Weights of a small transformer language model.
Size: 12 layers, width 192, 3 heads of 64, vocabulary 8192, 8.46M parameters.
Architecture: RMSNorm after each block, rotary positions, no biases in attention or MLP, untied embeddings, normalized queries and keys.
Training: a variant of Muon for these matrices, 493M tokens.
MLP neurons of a small language model. Each row is named by its layer, matrix (down: output weights) and neuron, and shows model dimensions 48-175. Each number is 128 + 32 x the weight over its row's rms, rounded and kept within 0 to 255. A neuron's up and down rows have the sign that makes its largest values positive.
After each neuron's rows, "raises" lists the tokens whose logits its output raises most directly, leaving later layers aside.

L9.down438 [104 138 134 123 161 121 150 117  83 151 145 118 111 185 131 158 148 151  82  94  98  88 137  84 162 110  97  93 146  72 140  99 150 160 153 151  87 138 157 139 117 143  66 112 145 100 122 142  77 165  86 108 138 174  84 122 157 110 134 118 146  67 166 156 101  99 149 132 131 162 183  94 143 138  79  83 147 113 164  90  93 132 100 189 109 142 117 111 164 126 124 130 177 120 126  64  87  26 172 107 180  97 186 101 119 101 151 135 114 192  90 168 100 142 124 106 129 120  99  50 121  79  95 146 136 169 138 137]
raises: ",", " ,", "age", " and", "rang"

L5.down257 [122 198 102 110 138 151 129 135  60 152 106 120 181 197  94 118 101 143 119 128  49 176 108 173  91 138 143  65  95 152 149 136 118 161 150 120 163 131 111 125  74 142 129 161 169 110 158 159 138 121 145 149 110 135 104 157 111 131 102 124 206 144 139 120 115 115 147  89 122  69 134 101 108  71 160 134 135 120 125 114 147 181 173  84 116  61 103 102 115 165 125 130 146 133 130 130 132  85 165 106  57 163 160 138 167 122 138 173 216 103 118 115 106 153  83 140 140 120 158  98 125 115 134 106 104 164 180 116]
raises: "0", "8", "9", "7", "1"

L9.down53 [131 121 107 149 141 104  63 110 174 107 116 144 144 116  94 168 121  74 119 163 121 104 132 128 115 116 106  83 131 152 152 140 136 142 176  78 158 200 139 113 167 174 146 127 176 101  83  90  84 125 133 169 128 133 145 109 115 160 193  88 150 109 140 148  97 135 149 104 146 173  95  89 110 105 112 138  76 137 123  88 187 131 165  79 143 119 118 156 148 165 126  92 124 143 144 122 116 124 101 129 210 126 186 171 134 174 126 150  65 123 133 116  82 104 111  94 191  45 112 205 145 108 132 117  39  87  77 148]
raises: " only", " least", " sole", " most", " oldest"

L9.down217 [126 121 128 105 196 110 102  89  89  88 132 139 121 154  95 120  84  63 154 176 154 129  70 135 115 153  65  64 121 114  98  93 122 173 139 124 132 125  98 108 136 144 156 102 121 176 156 117  87  76 131 156  98 209 125 110 129  61  88 150 137  80 187 161 134 209 128  91 197 138 157 121 183 104 125 133 169  81  92 163 112 135 104 143 107  88 101 128  58 138 141 146  68 189 103  94 143 126 148 145 163 100 137 131  94 110 135 102 146 125 130 153  78 161 137  85 137 146 173 167  83 150 151 174 157 124  99  76]
raises: "ural", "ult", "udi", "uj", "uss"

L9.down470 [124 100 133 165 180 108 103 102 113 159  99 119 115 168 175 133  41 140 131 108  98 125  72  99  91 148 146 140 125 128 170  98 179 140 165 112 138 114 116 122 133 106  63 162 135 123 109 125 174 150 186 152 108  98 112 189 138  57 114 177  60 158 132 232 145 148 136 125  82 113 134 122 125 157  97  73  97 155  97 152 142 112 139 134 133 145 160  61 136 120 129 121  93 113 180 147  97 134 156 163  62 136 118 163 113 144 163 116 119 197 153  92  74 112 171  97 104 138 113 103 142 104 188 143 153 142 173 137]
raises: "n", "ced", "ces", "per", "gent"

L5.down79 [139 137 119 114 158 143 130 159 150 148 128 176 136 112 130 154  84 189  84 130 181 140 145 121  85 157 182  98 157 146 101 152 133 180  72 132  82 158 119 152 186 101 153 191 205 102  94 109 115 127 155 135 118 155  89 144 147 136 152  76  86 117 105 120 129 219 141 161 130 126 125 158 180 171 131 166 176  68 107  92  98 170 150 158 222 118 137 118 141 139  73 141 118 142 130 126 184 156 108 111  67  89 173 130 156  90 138 138 124 135 137 186 136  95 131  92 138 101 176 131 142 144 131  80 156 122  54 117]
raises: " take", " meet", " give", " participate", " include"

L9.down274 [ 94  72  86 102 140 127 118 128 105  96 159 171 129 105 165 116 156  85  85 174 198 116 164 163 118  85 139 187 117 108 107  87 129 123 116 142 147  99 131 119 171  97 113 120 123 127 146 130 121 153 124 132 195  67 150 202 157 111 129 180  97 117  77  72 154 151 199 123  95 156  39  36 132 123  96  76 125 191  66 119 148 128 125 172 150  89 139 108 144 118 104 135  95 143 244 123 135 181 191 134 132 109 147 153 192 110 143 119 107 142 118 136  91 102 128 151 165 149  84 128 120 115 123 135 136 134 133  96]
raises: "ion", "ional", "ory", "ions", "aries"

L2.down94 [119 170 142 156 118 180  67 114 152 112 119 144 168 143 114 105 110 135 165 120 171  75 170 200  94 105  82 114 135 191 140  87 172 159 151 112 113 147  88 126 134 168 212 109 185 151 113 151 143 182 109 176 146 112 132 142  97 125 124 130  88 118 101 178  99  78  86 114 107 170 147 102 117 131 119 133  78  99 117 185 110 113 114 143 109 165 108  86 169 118 115 147 143 114  70 119 126 150  80 105 126 149 135 121 255 171 142 116 157 125 132 175 143 141  95 100 148 111 133 134 143 137 179 130 138 122 162 132]
raises: " tournament", " Athletic", " championship", " league", " matches"

L6.down472 [119  89 150 149 159 118  73  98  91 138 117 117 114 103 145 152 177  98 131 176  82  56 121 150 140 130 130 159 118 130  98  89 144 113 150 167 122 103 151  83 104 138  73 200 123 118 105 139 112 129 151 154  94  96 125 194 120  90 150 105 130 130 117 152 122 162 152  80  82 177 113 183 112 119 139  84 141 136 204 114 117 113 120  91 157 134 200 106 211  95 152 125  86  76 109 162  84 100  56 146  97 137  98 159 179 145 130  82 139 125  83  83 130 157  80  84 126 135 108 140  93 135 124 105 186 118 161 114]
raises: "ces", "ced", "cing", "ce", "col"

L6.down409 [120 103 106 154 129 121 151 174 163  89 114 134  62 138  97 170 115 106  56 140 105  98 177 145 139 122  87  99 171 116 134 184 133 188 111 200  83 193 130  96 183  98 107 154 119 210 121 184 106 139 140 141 106  89 140 142 105 159 111 124 134 116 120 144 102 103  96 128  89 140 164 122 112 138 112 160 176 165 182 213 141 146 113 145 109 120 130  92 125  55  94 112 123  83 135 187  44 127 115  91 118 109 153 105 132 143 110 139 163  93 110 166 139 128 148 104 119 188 141 111 145  83 130 131 122 175 114 137]
raises: "ments", "ped", "ment", "itive", "ased"

L5.down275 [ 59 150  89 150 204 141 129  85  95 136 183 158 102 128  70 149 123 141 111  68 149 179 136  94 174 152 132 118  68 133  18 157  46 166 132 150 161 172 126 199 175  87 149 139 137 129 160 143 118 108 137 159  88 166 106 119 132  90 157 120 152 103 109 186 154 184 105 106 148  97 133 146 179  99  91  91 151 167 149 147 135 140 109 165 141 107 149 164 134 105 165 102 122  99  95 129 152  43 133  66 116 118  98 109 200 177 129 135 152 136 128 122 104 119 136 102 128 145 151 127 131 137 109 145 132 135 105 121]
raises: "ction", "ctor", "ude", "ct", "ss"

L2.down249 [128 158 131 102 111  99 159  71 127 141 145  98  84  72 121 110 132 109  71  85 150  78 114 118 131  87 141 164 111 167  88 108 185 125 111 113 145 115 114 122 122  85 121 171 141 149 114 134 126 112 157 156 109 131 129  67 102  53 138 122 148 140 104 102  93 119 148 155  99  96 128 146 140 109  90 107 193 100 141 147 115 193 110 156  88 107  66  80  76 169  94 139 185 197 136  84  72 138 129 143 109 156 159 179 105 138 110 137 115 121 117 117  81 139 117 113 114  66 108 109 146 100 118  89 160 126 173  67]
raises: " century", " place", " generation", " grade", "-"

L4.down415 [ 92 123 126 118 146 121 115 133 112  83 193 135 125  75 120 123 101  98  85 104  92 105 181 163 156 183  94  85 132 107  98 153  85 144  84 152  82  87 121 119 143 170 149 164 188 131 117 149 117 156 168 152 204 120 117 169 129 110 157 167 115 172 134 174  78 188  67 114  95 101 153 126 172 170 135 183 113 180 142 112 138 145 147  60 116 121 128  88 107  69 127 167 106 100 128 152 193 167 176 154  74 103 134 139  92 143 115 124 137 125  64 123  66 126  84 122 190 131 146 137 158 157 136 119 104 120 115 125]
raises: "ics", "ic", "ón", "ative", "ular"

L5.down490 [125 154 105 183 161 115 111 140 140 153 145 165 155 125 148  62 131 107 137 144 125 140 187 135 150 109 216 121 144 106 123  75 131 156 145 132  77 130 149  73 122 124 197 175  89 149 169 187 121  99 159 104 113  81 117 130 126 134  78 144 123 126 117  91 109 135 182 138  70  98 134 124 172 148 102 200 117 175  71 118 160 146 130 115  68 128 201 106 139 156 158 139 118 118 125 123 151 157  78  97 154 138 188 132  75 133 135 182 110  54  89  88 110  65 129  72 147 155 147 101 138  79 114 164 135 156 155 150]
raises: "ns", "ne", "oir", "ning", "net"

L9.down171 [153  40  85 131 100 124 120 151 122 144  91 137 112 120 120 119  79 143 113 141 155 126 118 139 164 164 138  86 168 186  97 135  22 172 136 160 151 138  88 123 121 117 143 102 141  76 160 140  98  61 118 103 127 143 117 144 150 110 143 158 143 103 179 110 125 162 112 149  91 148 126 116 141 129 145 137 123 142 148 108 148 138 154 133 138 127  85 136 178 109 165 146 168 105  34  79 141  95 148 114 131 152 133 216  85 114  41 132 129 151  74 129 127 111 140 171  99 156  96 136 146  85  93 147 128 145 141  87]
raises: "ting", "oya", "hy", "ted", "ty"

L6.down418 [143 135  91 149 121 157  98 114 132 109  98 124 152 166 112 140  88  88 140 171 112  90 111  82 157 149 136 174 152 101 149  85 146 148 221 164  97 104 141 143 141 104 133 182 125 163 169  93  89 121 130 119 217 137 143 154 150 145 111 132 195  92 118 134 117 144 119 134  99 128  98 113 157 188 108 149 151 155 160 132 127 109 124 117 131 142 120  52 155 133  47 171 145 190 111 161  88  97 120  81 143 119 113 129 120 102  77 136 124 122 117 109 154  87 141 157 101 162  99 209 158 121 108 120 106  70 144  86]
raises: "ting", "ty", "ties", "tle", "era"

L4.down163 [ 72  39 146  82 132 135 115  88 101 137  82 139 160 165 100 125 120 146  88 155 131 147  98  92  99 158  97 135  97 103 136 115 116 157  65 161  69 116 140  91 149 151 171 180 151 143 102  56 152 133 195  85  85 122 187  73 143 106 132 144 110 109 105 131 167 114 110 139 117 144 199 123 127  94 156 134 118  64 152 131 142  67  95  79 159 150 187 181 192 113  87 117 126 117 119  96 101  87 121 130 101 139 143 132  98 139  84 158 169 143 100 116 133 129 115 125 143 131 169 110 176 103 114 109  84 148 127 120]
raises: "ache", "ğ", "ß", "as", "asa"

L9.down320 [141  96 132  84 129 113 174  64 134 150 179 169 111  70 140 165 162 156 203  86 129 144 133 144  74 150 144  92 130 142 137  61 131  98 109 116 108 119 115 166 143 152 135 149 172 137 107 154  72  72  87 120 144 123 104 135 131 142 120 141  99 139 101  84 156 181 147 203 112 158 133 143 135 125 125 141 147  83 119 117 160  96 134 120 158 110 140 139 124 120 174 146 131  86  99 172 140 142 125 195  57 159 136 147 137 111 168 197 207  57 110  84 154 128 133 141 182  85 149 100 101 191 118 182 137 208 112 100]
raises: " played", " worked", " spent", " participated", " lived"

L9.down386 [138 216 127 133 120 166 173  94 145  98 101 115 158 123 135 124 108 188 138 139 159 131 126 163  88 141 125 167 146 111 142 113 135 176 124 116 143 118 130 122 121 131  97 167  71 112 178 177  96 107 124  93  79 161 139 133 107  99 104 121 133 164 132 128 114 166 125 128 156 123  40 106  95 125 101  79 127 117 155 186 137 150 176 137 156 164 122 153 129 139  96 136 131 135  56 122 110 141 156 103 105  99  87 121 114 182 128 160 109 135 159 134 106 158 181 167 101 135 115 154 101 168 127 140 119 179  85 194]
raises: "ils", "il", "get", "ile", "ila"

L5.down357 [119  95 124  84 162 128 139 188 134 178 172 135 130 121 126 134  82  96  87  85  99 173 188 146 108  93 143 165 115 114 175 107 128 131 121 116  53 124 128 113 116 145 108 149 167 148  99 182 190 131 151  72 120 150 161  90 150 121  93  99 147 117 114 150  68 122  70 152 132 116 131 131 159 157 195 134 111 109 118 114 103 107 123  82 127 112  94 176 181 125 115 166  98 140 170 153 100 127 123 134 122 140 138 141 173 137  82 102  91 128 137 170 101 112  76 105 169 160 111 116  93  84 142 174 213  63 193 134]
raises: "ment", "ns", "nt", "ments", "au"